{
  "norm_eps": 1e-06,
  "optimizer": "adamw",
  "lr_head": 0.0115,
  "decay_shape": "linear"
}
MLP neurons of a small language model. Each row is named by its layer, matrix (up: input weights; down: output weights) and neuron, and shows model dimensions 176-367. Each number is 128 + 32 x the weight over its row's rms, rounded and kept within 0 to 255. Numbers have three digits each.
Before each neuron's rows, "fires on" lists the tokens most often at its 100 highest values on Wikipedia text that the model never trained on; "fires after" lists the tokens most often just before its 100 highest values on Wikipedia text that the model never trained on.

fires on: "i", "u", "s", "it", "ut", "os"
fires after: "it", " comp", " result", "st", "vol", "ic"
L3.up349:123173114133160091131129118142115110148116153149122157174156167065120093156104132120110154141140138156068069078172113115133112121188097064136149117043127148134213135128103198112166083161109099127143122103126172094085106169113128141188152148064146201169137107159116051075147154118127115144097116040123142126117141117053108127115147170126096168094142161172174137132113149142129155122134126090133137122121091136157127100150104181102168082124099082115171096168132125106184178123130153155083107071112156089180084151120123144082168137130072138163045136138106126166157110104124118108
L3.down349:138152098116169107159170138115161082138148182180154138158107210124142121138099111101120137131101127100084171146148182109139137155108119088065148123138093154084132141155140106160186137148137164137157108090108175104134162073149099082152149122164162168115122168113168146147142120137165065109150122118168152147085126115132105108146087113135077138100091164125094106150063115123159103196121187129134137111117137116110123122174200126189162131165170083101058137100136151120094081156087099120090146118157092051143110107120161133135129180150110144189164171189118110154097168153114100165

fires on: "\n", " ", ".", " 19", " August"
fires after: "\n", "-", "|"
L5.up649:134145098153118125157178163143157117090082044123098061130192198182147135061065087214118128132103123127137103187157153140140135088129116132141120089133123100115157134108054127126116117129178139149093125152103109148184129147099150165117163118131176091128112186159154133153124145067137124128193142202120164097069123112129101083080099155099123121122089106145183117116070065090131123129150107136157085125074166135107164108120077085142175105121129153144090159085193134164158131122097101134111168093138164128154083075147046120139141088152125160123098159153157099128180137172097120118
L5.down649:137080122148123184106131101209097118092132088111168059172134095164076197169145147155095154133161130086148118118168103095182185144143164133115137075105092184130084097121088127135105133134202154116152106094170080168118174075156119116084136170106131079165163146106148191095147108114114066110200100113149112151121096148127135139143159143134131075126078083071124104168143140113104099141095214129136124107156093134101115123170167065099126174159077137150117100105166092120134119132146151165159172111116135129127125080084136184173149136140155156110069172146142151093084100098174166109

fires on: "le", "ar", "re", "la", "er", "ha"
fires after: "e", "s", "es", " Ro"
L6.up316:172161183080147132154093130167135067178134123158126088107077088158123190130072099191140141088138104074078112167120108131099064053177103123134075129144130136139118129080151125114172122118092094166139132191114129163214166136131122127122114139171138116125139145190181129110141138141128143096171083189155094164119125107178135180110159158105124146174149133149159181099117108146160207120108143207174090105173137139114111122148090168151116138150174139145090157126180165152134129115128161122090123085124066117215171106099152161126131168117130074121106167158178095140124116108128107109
L6.down316:178146116103149201128126101147116079121176153153164080169141116128188102151125139153120062141122165169108077094147121144155153176167107028145164075135180171125114171141145098122137137142166153105109127083138136139084115148116152154046134129165164127100174113068106155110184130105122114111114137051151128104128130165158098083155111152093130171098079079101142133119174130152199129155059163128127130171154081173159127163092150146177207144157143118162118089164118090121149138137100095096140123100159144137144103122131137154097107178165151133122088096084101122122141122160140148128

fires on: "g", "n", "an", "ic", "id"
fires after: "n", "un", " V", "en", " An", "an"
L6.up892:143186159112079144099159092130166039096101098178077126117035105174086109125101136120136168116179128136158087154120118184201083109130120075118122185109153156096100129161098162160108122075077131116137106069134070129143057149104123146143126124169130144145118174075096145092133141115130177112154111120155081082145123145138103117107099209155126171097124159109096107206140133141206133122163109145194104127107121104135099162145148089138141100150117155174187102150099135096157136079092122171127147170135109141141169129148118087170202110240135087159110120091192119094190088069068108173
L6.down892:081115068119171125124187164162145126068120103138167097142164090091182154122129098121113140075168150209141110168080103114130164130117112140192137150162058204126081196161171143087132104179175158144159117092133139166039143123103141136115174135087101163105127097135091069176106098118179103128119159117169133147145135078118109142143134119095144074049189126131115164152121074116096130094130104139121115189106159133151108121104128095099123137082170156186170113162079118126140153090088122035113159144183090207149131132172137160113092140166115133097080092142120118099121153129098097127

fires on: "il", "ide", "\"", " and", "Release", " also"
fires after: " ", " Ra", "ra", ",", "am"
L7.up681:093105113132104138212126133131117112144132126135120122155084121150099092102097061103078106108165159157154098101126172107184129147072154137108123145118115181169168061112070109125087124074062057157131162131211109123138166133177130119101185172071113172105090158130132167136148113082139255133045185102146115107196141121117143120102122133152138122088173108153115130173170162136113168150164065168100110084113142116128126190140099069090134105129145112076155129160158070127197176132128117168138203098128095149115115151102121203163141185126060146078169074192157142103133138118129151135
L7.down681:122137076148085125116150121147123136102126128125138138100126101122155137134139166068175124094130123081203136132140128101119137143150100137154151116058091118101152172124149142131174129143176137128149121142084129148141076132077129109158124118205109098097150131185198167147107098158185059105168099102148179118130137083079103166182088140119156137123115111138140125119166163097142085176092115149088110149137170103091135115119185192090136155076103118146115118150154124202124074098094103107129072086106138107111082116160145108147059162089100107135118123156078120184123090151158124105

fires on: " of", "er", "it", "ir", "y", "al"
fires after: " one", " T", "t", " L", "L", "T"
L7.up808:136145103135154114123063178121113136134077122103096108073140104164176046106135096165124094168171125115103152092119154136087161164111154103144102056105116142149212115129153082149135144098159160178089102123202087075126157160108133144130170147179132070065118126076122098155150150072114144150137097135111152096070173092091102111086118107109121104108151165123125117101121082125136146140094099119068136102135097131159133035109172081155138124160129138118146133107168169096107151108130113135184126017105089163167133146155079142159147147172102150139092181146176123153101177153154094118
L7.down808:144155146130124088141127120159080083161091141143152109177099165141145150122109126136078167108176129095082151138154098142194116094084121110132153115142092156092104141122118090153089105095018081161213089151069143144118138139087143140107074115147172124151111133141150118109091119167099102139120150141105120158163122156150074199159128143145109127104106063102130157126067166174123142081086086116170149132144200090118100093141181113129169076179122099170113173144167088190051128108147103139125081071127164205138109107152094088125081114167176160109134122210124174145106160123182157137

fires on: "n", "s", "i", " |", "en", "ac"
fires after: "ch", "en", "n", "er", "der", "son"
L7.up876:121138163124182060120139155116145169071061074155119130089087122171123130101079083158078096150161150140133107109113128164128115123125133136061139155106185107118182197102079109102094148160135176128147129122171053102146168061110127157146122147073125147120119109091178106094149170135159147139121158069193150148138132130032124101155191052119137156126148126084130135164072169115161132105168119098101107106060090126211119121125145147134132071187145116170148121088161132204099166127114165114071140147156118120138113140081115095117165127187129131127082069155151096100171130116124102107
L7.down876:117139126102148094157159082070099114189166117096126157149152152089095176109076149113129115167135175242117174125131114172144101082134108105071121079110127118103127103079190148075174141126138110137120068107161163155079135101147130071158053124156066149120087133172191091176086110185101158147136129146129088095141122105130131140093078132161074129182116135101149108109056115114131126098122097115159133093127149135067154113105116130122125147109183154169153151135154134109093126082062101148140097177131073125119093131186121194096117082077170138131149119114141121166137152147108175086

fires on: "it", "g", "ut", "ry", "ant"
fires after: "st", "ist", "it", "t", "n", "tic"
L3.up886:105113121085115102170147096154148015118174119092097146166124134064106084118198134114138135138114145144121152127200110130171036152180193078084108106147180089193134190116119137085160117138074095148120112091098162140134113126141065144107195129125126160089125161141182107110120169112141115133155115097197171151130155143141114151069126102086148110110152167187159115106156113121117055148149110125086113117139049121155124130110144153160134163143145152081101139128126147150139171127119131098086136117117105177178111167173186109090179170116135090161084154130116099159226145116128098134
L3.down886:198095106110083149074154142165119133106143142139155087134089135119153146075136088132171112128159067116143132118114171140104156143126177161118125146091121116097155193128162096166147102154156132102138125069166123123166111124173106136118117118113101104120121105106180146147153117145121136191149099083126144159121121084123035136146099113172100165084106131057100127138133173113139050186165065171066126159123095104123125169128146101102121190119174125088138132145129122130157126111122101115139119087181110128120167155085091147064140136146125142106155080131112124174112146086091090158

fires on: "==", "-", "\n", "ir", " re"
fires after: "\n", "|"
L5.up835:102144085088142102142169088190129146053089078095141063120128095099099148014125117183176098148123139164119148161165167178100130201130123090157177180130131113126209129166110130108147142148087126117129135104155095146181106107097246104167165063112108065141126168134129170108123160136119134105191124149193082130154101074143098188107135123137124078095163094116172162112113055145138110150137117120153123119158107163132115168145093075126151073179125152116143099061140135177165104076111106130123123124123105106131108182129122125093149104126110139111130113143117109147129125151084084161
L5.down835:127128097118106145136131159100149059201182140188132164112128180153167119172138119116166139139111054139151117127148161158195131186071176108110057064132164162129065129166107146150162129166172179151156153093117115146125079155104099134186151123117141135111143134129074096132140137142088169139116126073112187130106108181130154078107150148093142150122090112088132007123180133022154126080140161089132154178115152133091149127093119096107134135174084138181109056165111102121081167146105108108165171123176150122144126048105067123148152120142181116114087164158146107105118113151179132127

fires on: "al", "ally", "d", "ed", "Personal", "ight"
fires after: " ", "u", "b", "v", " mo"
L7.up52:110109122135133119136146134156160116153082111087131126178167133139156209085121119175142127136193118155089103161120130150102078135146134106057169102129102195115147133184153127112160133118152149098136088112159107103160208145125189062086137117124116106118135123146153110116149067141119091133100107114152150139138168072149135152114104193134091085103164135143103106121092072112122185072096148166141100098127081121153079146115106053150070119092103147162204125158093107103141179090109132141103106176102149141121132113085113093162169116138105224122010112125153128144128122156124149111
L7.down52:131141168121124095076177080118152096123124146129080097126157118127128163114223143116151129117096103141152134119125139164096101137092111142156086116114144156131087154072153152119090173156093112136244150165200180196158098079120098149055100062157104107131135124102116076186127125106143135118119189111121134094124150099134115072115175112177104140077090145094146126126163119147122125088139138089099141121155090181139138091133192083107142178180109136138166170044151146147109099146103041126118117187152139132138149193144128128137135152172111175108126105162078179075097154122126129150

fires on: "il", "age", "'"
fires after: "ra", " Ra", "man", "im", " "
L5.up758:152133170122176119130168179135091114147126124117160099181122154121085137109134142099115117159143143054115082213137141143174108090152131096064055110150126145099168137159043128108114082107120121142105168117193112108087092151137156100127114111079096145053063138150144179141151152109106112216096168176095159155157145139167125143095098154133139091080152108174127109194091142098116163143127121157093112153111117068163102149131106118146121151097107167170167087148103118074153154132078153160133148111080213090154107130148111101163154134153144127115143120156143092056120075115128079222
L5.down758:094133062128083124099083144197099068121155130142154119136191047154138211097125107100120164147139110177171132149132155097128173095152147095123123113117095087122130080141105150115145134125130135119135118121151155100123118191154164090120122129155099128180144180117153116098116052170148179073140103124162128065165141139119131109128164160075139137182153103109128171082080177102147120123144080105112126102098097138135123088186105109097158135064091119114039173067141102162179146123082141068114137164072105089135130075120147112169115160113156150095166085148139066181129121156133070084

fires on: "s", "t", "ta", "a", "ha"
fires after: " Ma", "M", " Ca", " ma", " Me"
L5.up354:162177147122117133132077135129144128135094093157131067154161147116079088094139125224116160126092125131133117163130199073115141057127116099141129193167085136154071112118104181123120082102150133135151147089189137116120154159186151154166141111093150195153119141111092140129143149146087134109141133161144169148131126149132175096126134113119173075122123082060113114133174112157187165148116147198113163129114128123140144102135100096068132119118082128125168127089139135099126121089123113152145169158156178128149133117160113104083140101077117156158086089106132134084165110113114139129
L5.down354:129153103141113134100113086160112123133141091116111180144116144140120133160058196104092131103131117085094182108160127133139140188044130132089085157081178186136179155091149125152145127152142158159222122087063155109133108115123130097130073179093091083135076132138111104111086186133156065094114135089108081104125138130111144113125087074102066104155141155122061101143105191145125110109129165119095133104164139150110139153128115143156085106171107137121060160127175137103139156180188103089105157155078119080116111097106110174108107175082109135156122081147116114120139162092180167077

fires on: "\n", " place", " 2014", "92"
fires after: "\n", " 19", "|", "20", "-"
L4.up193:136142085081148164181150116157148114110121109125126118105060150200116163101189128147122093099132119116154129134145138126147162138111092090081118108152079141133207129145091125103176164136142140159141131097140123128157153110096130154160131144131124101138145210095094144065089077105117147117143086142154170076104130100148096169101137138068107202177092108138175148140157078116145136152165100106136124127136142128146214039126065124095090125197140116176165112084099131153196069081066113116094143140126134135104084125104122184114128112138129138149107091179149092170146093164055071119
L4.down193:102168101144153096134186123109158105161141097098194073133154117140138136114078146106101137185151125149177149108128130143170113128163182160148221097154088152141086090146120129170130163139085145126137121121109058149152150120144090152120145128154156070086077130159106133128114100136177102116136150146062122065107106090083096088121101159151138090095126095119158159044087129129071187115121145098147137157147068095068124111096115103125105178103149155084084112125160132094172107179120134148137149136130097095146135074137088188114126146103133114079108189111143123119163145150153109101

fires on: "at", " (", "ter", "or", "ne"
fires after: " ", " /", " st", "-", "s", " re"
L4.up885:105160133140067075134107128151164099190107140092103167091187152138136132106153105170128102080133108111132138180132198080134071142129105180137084105066114155142216141047191117141164095144164140138060139135136130205159147117137120161111128076108185153182087165138135122094144125117145128121116129147100141131150143158094094141096113126115138119126159160117089143149088162103072119117136104162117146117127142140115162128128063123192139095161126118156119099160131114169140166092139127205144161108158103115122161173137122151075149176215134060134135106137161085106153121155128142106
L4.down885:115091094146117173102131106132130104124116160158190125103106144132085180139116147179148114141160143057046124124148164149118125129147086110182128117122090152176073131144095129171119074210195073162179115048129131173063127176131136115116121084151134153146137121091167191142170102162134137131166129159080095070139122133092127161152119144131137145179111196076140111105119159103105109193115147162103136097122141157132170137162165165086145147134009160122130136098148133119103096119177124146112100189136135093074160175203130091120137096096101109199126130120161200179096145120141111127

fires on: "ad", "on", "u", "ant", "ut", "em"
fires after: "p", "it", "st", "or"
L3.up282:138184115165079041148145142144125108141110163116079167191164138072118111155146123125124116099201128151118110124127132229139051146138088143154093097105139106105155141111149152132174152120143180101080126145078144101140040127144115115165101149104151096143135169135147119149110086114143070133079157023173126161120118135114117105147125177158189165136183112105135091105081144111131101134134122127092127134140107169125139109151097145097154122156143181142135126142077159082186155119080107112172063152117132165129124207068124187088216134174100094165140099126106105124123133147095111187
L3.down282:119123168144175162111180193140076140147136147104161119069105095180158049119132108116171092110110134100109180067137202167154084104156092115102150117168084131107122089122113083111125177151165156102163097104162169149098142137121092109157139144127125136057175148083140070163141203107131099112130067130166093142091142112192100089144143114132133104153112123168121144102218208122160153132134109148155144132124103110118164145137118101134125129108132147153161123135075105182113091145146125145117119120079186118163109129120123176098134107083147122095154216112128062175088141126092097133

fires on: "an", "ph", "le", "il", "der"
fires after: " Republic", "gra", "ri", " Ru", " Ra"
L3.up4:135164124140104072123148108132132156139076082156133109143109164101150151085144203121167088128106107093152167152155152142155093102144105146156164143126222138102118119117100148107114190090136179090106169112119096118119110116082187204083156118134139140099140138133095174106134057077128090178139145138114099182138120154126152096123136192122084163151144164139140106110106167102123146069124108105127152127124162142162124142144115101149151083122165151158164144108073139125149128120150114118187079126090108149147142096094048168108161112194077089123118066125163148136103113171134097177
L3.down4:168138135105057179089109153096153102077110054111057160120151107181130096089125124133099178182121090191118119121121163167093077156122151108110148113068083094154128133113100105112150119143099138191146127139110142127135155155175170105136146087176178096053135112148190089069155126131122125134114105104185123163135133104159210146098143097061115125130135103158137176138143144133131127160123114156195132155098138109159133186125134136117097186147151085155151086161167131168145108141139104108104163143133144111183176113172196121155109071140104146137154120124096164120134176125136171102

fires on: "lo", "ne", "ri", "ra", "ro"
fires after: "er", "ter", "ar", "on", " re", " Con"
L6.up234:163134146155077066093058135149131114088150109102082144122138059153151125104099121157101170133095123100088135160134151122175171152176133082142123137100161144114151087086129130133169132166043094188137153130153131158165084182179061131115120174111119062175105132076116130134143104102127159129150135113106173172083147130095162186108119151122123070138205125131125163185084074144095068134134114160117079101114108113130182082104051146110137117115104122117140125155161116085160115112127085167134144092101121182161137135121119145035146138100112042124110161163110109144121094127141105107
L6.down234:142147113126164128151114111146135100088141188137134148181111149108138123111146099103119075140163112076083147219137146184110131118154128123117143147096119143116129173154148119178161113163132165119169111062155142135053146072174141077134136125107121092121115077166185106151123121139193107133134141091137123072171115100155127138133085073147128094115125113201139078158128080126110126103105146150161110201122118124139128139133080126108202186189066115171130141163116128141107102144138105100108091131160139104064151165130137099175117118115174133099146149144120177140123147156128166190

fires on: "u", "e", "or", "l", "n", "c"
fires after: " re", " st", " St", " d", " the", " "
L3.up264:152145091109110068031095178129143129082068145111111106130159118094126086142103118176091043127175171095154119218173136109132089109121134164147130199102158156097206146123098156114111096156111183134144140148153154162142119151115142112120126087103086112096175137135077060183125101076121128128156172092146187164115097134078089100156108162129128061114101161193144127074037179148147098177134083105094141079099099143128191135123095122181161175161116134176107110114134183137065148155120173098055174095128113096178179154125095126083143141106141125135137074112146114139195113073125109103
L3.down264:049125160107133122145158145118163193109073184145135129120140099105102103102145102128098150148167106107070255161111148093152077095131170164166152053133143110135075149194117105177091169113115188119151109132098181155031084086123133112142139142136117127105138097150099191121142169150116173135127087163100134105151113164077157134214114090129119117127112139139140097143163145121092154134099085123113117173088107134095135128161165157110103131138122143074085183135117158133118106127153094147115151099090138162108102199158154136098124131125129203150181107161184140108157207105152175155

fires on: "s", "n", "z", "-"
fires after: "s", "en", "es", " dis", " Al", "n"
L5.up261:128246143122117121162103135114135047147096126122076140092135174111166118118159123114117131123132185086096152147123164118151159154128134106126118155148143115125124113134143161163097110169095181125139238129098085108126108140139117098137150100158096138215125081133172134111150161131116113188122157149162170173183139138132166073122150119123148115156147112050113176159063100115107197144089138195102169131121069124175089114127107088173143117154109166121107116116193128153122130116101137147119169166108139175141152101116154123137141163155149084194118153102118165134115109161105132082
L5.down261:102211146106198139133106123123115183110123140116157091140183127105108145173101083171120154090142130130108144107113146149086113110113132148101146115133117115117172135094109126118089146129096122140152122108146083079134107126134109092096164150070144151125097097142192162136069113142201090170102118118126115152154115160147102143155084167148136122130123121132066107192148153133185204089142133114141105113164145112179096119060089175104060163124122090168111134167193109113083104113142151168077155114137125141148125151078164111104134107150080088134106115145130099162178178136132189101

fires on: "-", "en", "on", "age", "n", "d"
fires after: " Al", "al", "n", "man", " D"
L5.up532:160162078071072090172113094168121086101155089101114127133128081117168128109133121109151159078146145122180133108174125148114064110154185116107163073151126130152101117132152138118111139099125152121165166141145130051158097175093103120117175122102096134126106126121081169118137133134145111148097232129185150090101112178064173086123129112130146095086183136085175098146078107117136117140101138166113105138082148113130098081007108100155151115138167226169140126083068134155124158145135193106132138100127109149190112148107162115158167136123122172129100093127124074128188115111135113186
L5.down532:130108142092214089140178156120055109152138132121057081101085111121159128088072072162201169191168132150066117133109145120165188115154140149164163204097106085121166124075151107126196098144118133201106127076147110113097128116105114142171102122176086170181074185154102085169092102109131163114180142168105111113152106154131133092154122159138138164150170111161094067115143122103078152130135085073182122088116122126130106093147171091165107156127138154094137152080174156150132152043137170132118066106111145094080126083121096140159077117107170112128101148128137093111174094168111133166

fires on: "n", "er", "s", " |"
fires after: "er", " south", "east", " South"
L4.up152:105158099146123100097157136118106111121042068109108121147072106099188083089142109098097086126169090135151158133146152140199106177162140052132060143139065163122162136104062103107165121175107113141140246144135125153126144172124156150142182112104110124096102133109158142057140168014170123160153076093132177101093134095135133135184137128135100193115131158164166132132182085117102091144114148096113111139058060088220174112105045110149146073204172187145164179086107102084089192129131115088107170099104117087160143101112118136099149151139093156152083070139103096158198124140145137115
L4.down152:175151130081175110111084130087140144078160128159099153115027130170095092137085116124098139184112172149156109166142130175097120098124107154171178150120140127100177134127167156154109068111177107078103094150152160095151145084125203111133123127139080185102141150130112142139132117133118147178128103132053123124075117141094099104092082056151147140151113142131115141094120077110127172152198101090101140134126127102085124182175146195104180185098138048079194150117189095116132120086137122143124158116159116147157193153102138127176104114089129171125158154126142162133090130156093133120

fires on: "e", "t", "se", " sign", " di", "en"
fires after: "re", " se", " St", " st", " Re"
L4.up80:133145092207109103162121114126118140139067110145119120077131132137164188102100093146171078151195185092106109201128155104169021134115127121129048167146121184105187130105105115097161139081138130173138142086092109131133067120177136135099100089164115070125152078055113095133121060085128163140113129105117087155124120154126156128156163165130117097175159176186102035118157134134154146090124098179118120125175092150160170156128088101125126089162136142154095110130109100119109144120134094062143127067122154166143075102063096139095156146161145127109112084121106083152184130150165080073
L4.down80:053127138116175167123178140104119105193149123167189128117132104122113034155131099139131091142145173151152200146150063116096136096121180132134121133133186157153055128119090141155119124094138106105120150164081106176092126126123116158110110097123162071084091118148184146155101203158126109119126150128039098143105102093148053134091115241192152165164105087139070092130063124137123192092140156073134103190143134149103129090097116119130161092145115133120145068119158104134103145149135162114106113190101127162080139189142160142141117116176120134148088089161177209078068105131136146139

fires on: "ure", "up", "und", "que", "ical", "ut"
fires after: " f", "cc", "ig", " se", "g", "f"
L3.up762:135158156125131124084164179145119105121089157092060147135153156144120108140094110119136050087168112139126123121098191164178062132134147094153145139101109171199194123121096103093187118161154138141157116132169116103099143083158203147176147091115123084113119167137157117156148107133117176139128139127149146163115128109122136113111142175155159093161152093115112066180102171135124123153141147137173073102158093139145149169138134132124154058195107152107193137083125123108170099086093146143125195107139108169116114149120098180068171145120105131149097158162197094140219125152060110114
L3.down762:141177149160137155136159132000071119140121149109101104094147113112152089109119167156136120129148142115125128137118146152124101131150172085098146138137122123136144173133075089112109124130139137171070126140177126115133163209133161121135126119108139120115134133136153102132138098115118138139092143137145102107162030118124140128122101146222134129114161108129152115197137121100072101134165118144128126127152118125159121136099086142158132099143142104136142130148096143141145156107128119144116111131111091132129087172143135126113213134091176101134106120154165100126129127131101044150

fires on: "an", "ton", "il", "van", "ten", "te"
fires after: "s", " I", "in", "al", "z"
L6.up21:164123123176102084130134146140061097141136120143069141161148093137220080115114151140181127052152174149157053128160144173129190144206174137105079146135154167136156153158120129081192101162125154175117161088109057132058149139117139117142147188104127107208111135157115127162150078125109141136132125111153137156115117138106091116090130152119159090069155143127097161101119158139082090157061123111114103159095123186140203172078177102150135122123100090111190099147063101178199162139065093127112126105153139121138120181069119058122134061136117134162117138160118130099167034095103132140
L6.down21:103094159151118199115123133143164100095053124147109129169086178129081137157156146095112153112091148130085082135112093116144072082107160105116161147112176111120131096115100170092086158094116163090166117127136151153118082117127126182138135121128150154177091114155155104106148133078102161135138101104106121108166127146120081122163180125109181115143183152159162099135177127122106098110162113117163135078117175072132163116144111091076114114133091155119138156124166190149104119187128072125158139201163125096106082121115127117170133157148211124111163124116187188157174129157144107122

fires on: "5", "ight", "le", "6", "8", "e"
fires after: ".", "e", "hi", " wh", " w", "us"
L4.up637:122178074169103110153122132166151185157137136160139155064074164123095140123098127198096111063130166114099075135151164170118107142141134108132127108110141147091217110135150105102115099177140130148088193117135143129180163151101092116121124121090101125043099118131119080111165127056107153148115118180164146105120126068151084132109102138111153101142125168171126152197164165130158142161079104110152120116153153140107185105084080106091070182112176125142155150158087137162114133123113101126112091076070166162158111108095068147103150108120151063118103115128084148183122123118090149112
L4.down637:122129168177110119154117137147172189146104147093139153044095175142076120151190092074156114118109170158188124100081057162130168063126123184133156149162140115137160122132148199136121124104162117099109133154122123092136117151174150111120141123091149095121134121166156085114178091088078120134113070061124154115166124116130083170074149078128135134165066110157067108066134166117132138113134128076098147113124097168104141086186055127100121092139182073089122069211170129089086132071161140152161108109177159173109126115135118165129115130218130148108123083125139142087187134141090165150

fires on: "ga", "sh", "ha", "t", "b", "a"
fires after: " Me", " Val", "a", " Vi", " Ru", " Ca"
L6.up815:204226062051132106174144091136099114132099131154082094138142137154097111066154170102066115116162145123081139150117178176077163081195075105150121105230170188138107111165104148125177149149050167129151149117146103074150113096153193121118146136139154098156119112133120168123156150115128123192143147174111089105175162069118140122093141125117140127110122101093175158198141178172150150153143156126128088089116137141170143135140100087100174112175148131179169128142125098060125108058140136181091155138189117131136180074134144080130107092109119107145104110156125118118133084089152140150
L6.down815:148188166182140130075093120116124114147146148088167131122062177124073116126110105115064159147187101142123140139092142103159083140085111138145109089123068071144198128107114130134111166130120124122162134111149097135122121187162166138129116160149143196114126105130150103130067143148098118114137081125133144203159136112110118174169100138118095112116095166118155127156106156110081114133115111131210194127127126143164161079170110134188080091107130069094133079095156086163093140208157182118075136133147105150151197147139124128128152115141123189158140159113088099101112121116145153152

fires on: "e", "s", "all"
fires after: "y", "en", "m", "ne", " Li", " Le"
L4.up173:114121103125120101129128124119124132107139127146099171118093113120175178147111120102112137083142115135088095111093144130160101168193143113076089107178117162181127142146108130171144120145147188158135115145110121073108131085160100111106118088153081138125120172056129158171140152095133103179084113088147057158153122088112189112164187126123182105168190119062047092115177166108152170120108091109133127124079095163158063102084119110039203118140133197099160106148089146107206130113100154148144220125179191118175122133130118090114142151098114089166151100145125054137150145145130125047
L4.down173:119129202114128115059100091094069158163091131123095127131213192141068096136115140117142120129122112116149175139131110138176145169163138180143150124108096176134143138120128085135172115143089134176101125084154083131119143153082140091140136087120139111148071168142122101151092160175129132202139160151108099140108116104138149114108149143159117096101164101076098118119117172142093049114090096126065147123153117156101145139174136126167114163101159089168194203087088146130051155138106146059106153155164148051140093147115177122108053161158126116080153103126171180150145136179157135133

fires on: "ar", "lo", "ir", "har", "la"
fires after: " ch", " st", " co", "st", "ch", "l"
L6.up583:089134181132091154118108115143113144157123068153131127114155112156084142155053085158184086170133116110080113067116139094108167129190122167110168092115160099131133121120186160133179150108111122150138112142125122116149084094133137103139101147178120122142093146170196094166121077082153108178139132133130112193119114112176148131109164146150092162138135125139155164111101110120157144170138146139143143084156112112151113103163185087155139103146147107109113174063138164152097116099114101099124141102038054198131105139053077121095108136092106149070112168135113130128155114142087101144
L6.down583:140139077100225143136133110182154086114159168113061176092078083158143098101164124123156127156164216140092158130213135111138161168095096090125094106145229152104081150107086088156146119142154084152131175099105161125129122126150145153151178083121166085118091098149085197121121165113096133131143200097183175157094145122091202096100150141156125186181118140138151091160140128111162059140185093071119135078102165155100135095152136145124150098109102129120122143118115067051067152147205159116082092106106149157199101107169124078102136127145112119169115049128139120188143073127170145140

fires on: "fe", "ec", "per", "fu", "l"
fires after: " ex", " re", "ef", "ff", " Con", "ro"
L7.up232:146199132160159162124140201166134119149122148117086110075117113124182118139152111187151123075156157120169125142107178136161129122134158087157112104206178128126168189172123145088129097121110108120151214119124157108174126188115154081126093099098098139116143151107085037094184127156132132105149124067128166156154139091162106086167110078111120103137145104146136145110110164147107059113121136155098150136157101117149201134128146144151120107190088093116124152128166082091090131138120101087112125137164106124134077158028090137120145117104172040121144106153155115110169103121160101058
L7.down232:081094121153072068203117119182126142159105132110091128131115156108143110155170134137100150133125124094177090131145130099187130114136146134114178106133124095176082105160127146142124086144092150118206137138121146111099056134162084184120111151118115145144114169196154187164154125105087040157142160089165181114137111147140086145090119187117103223161137137182081183161142130133130128130152110142106137116116098091085177209143073116092125082111125053104138124155109148128152136142099160123088110082142182152092096114125134103101120145096069158207064132137166167156141139111100133119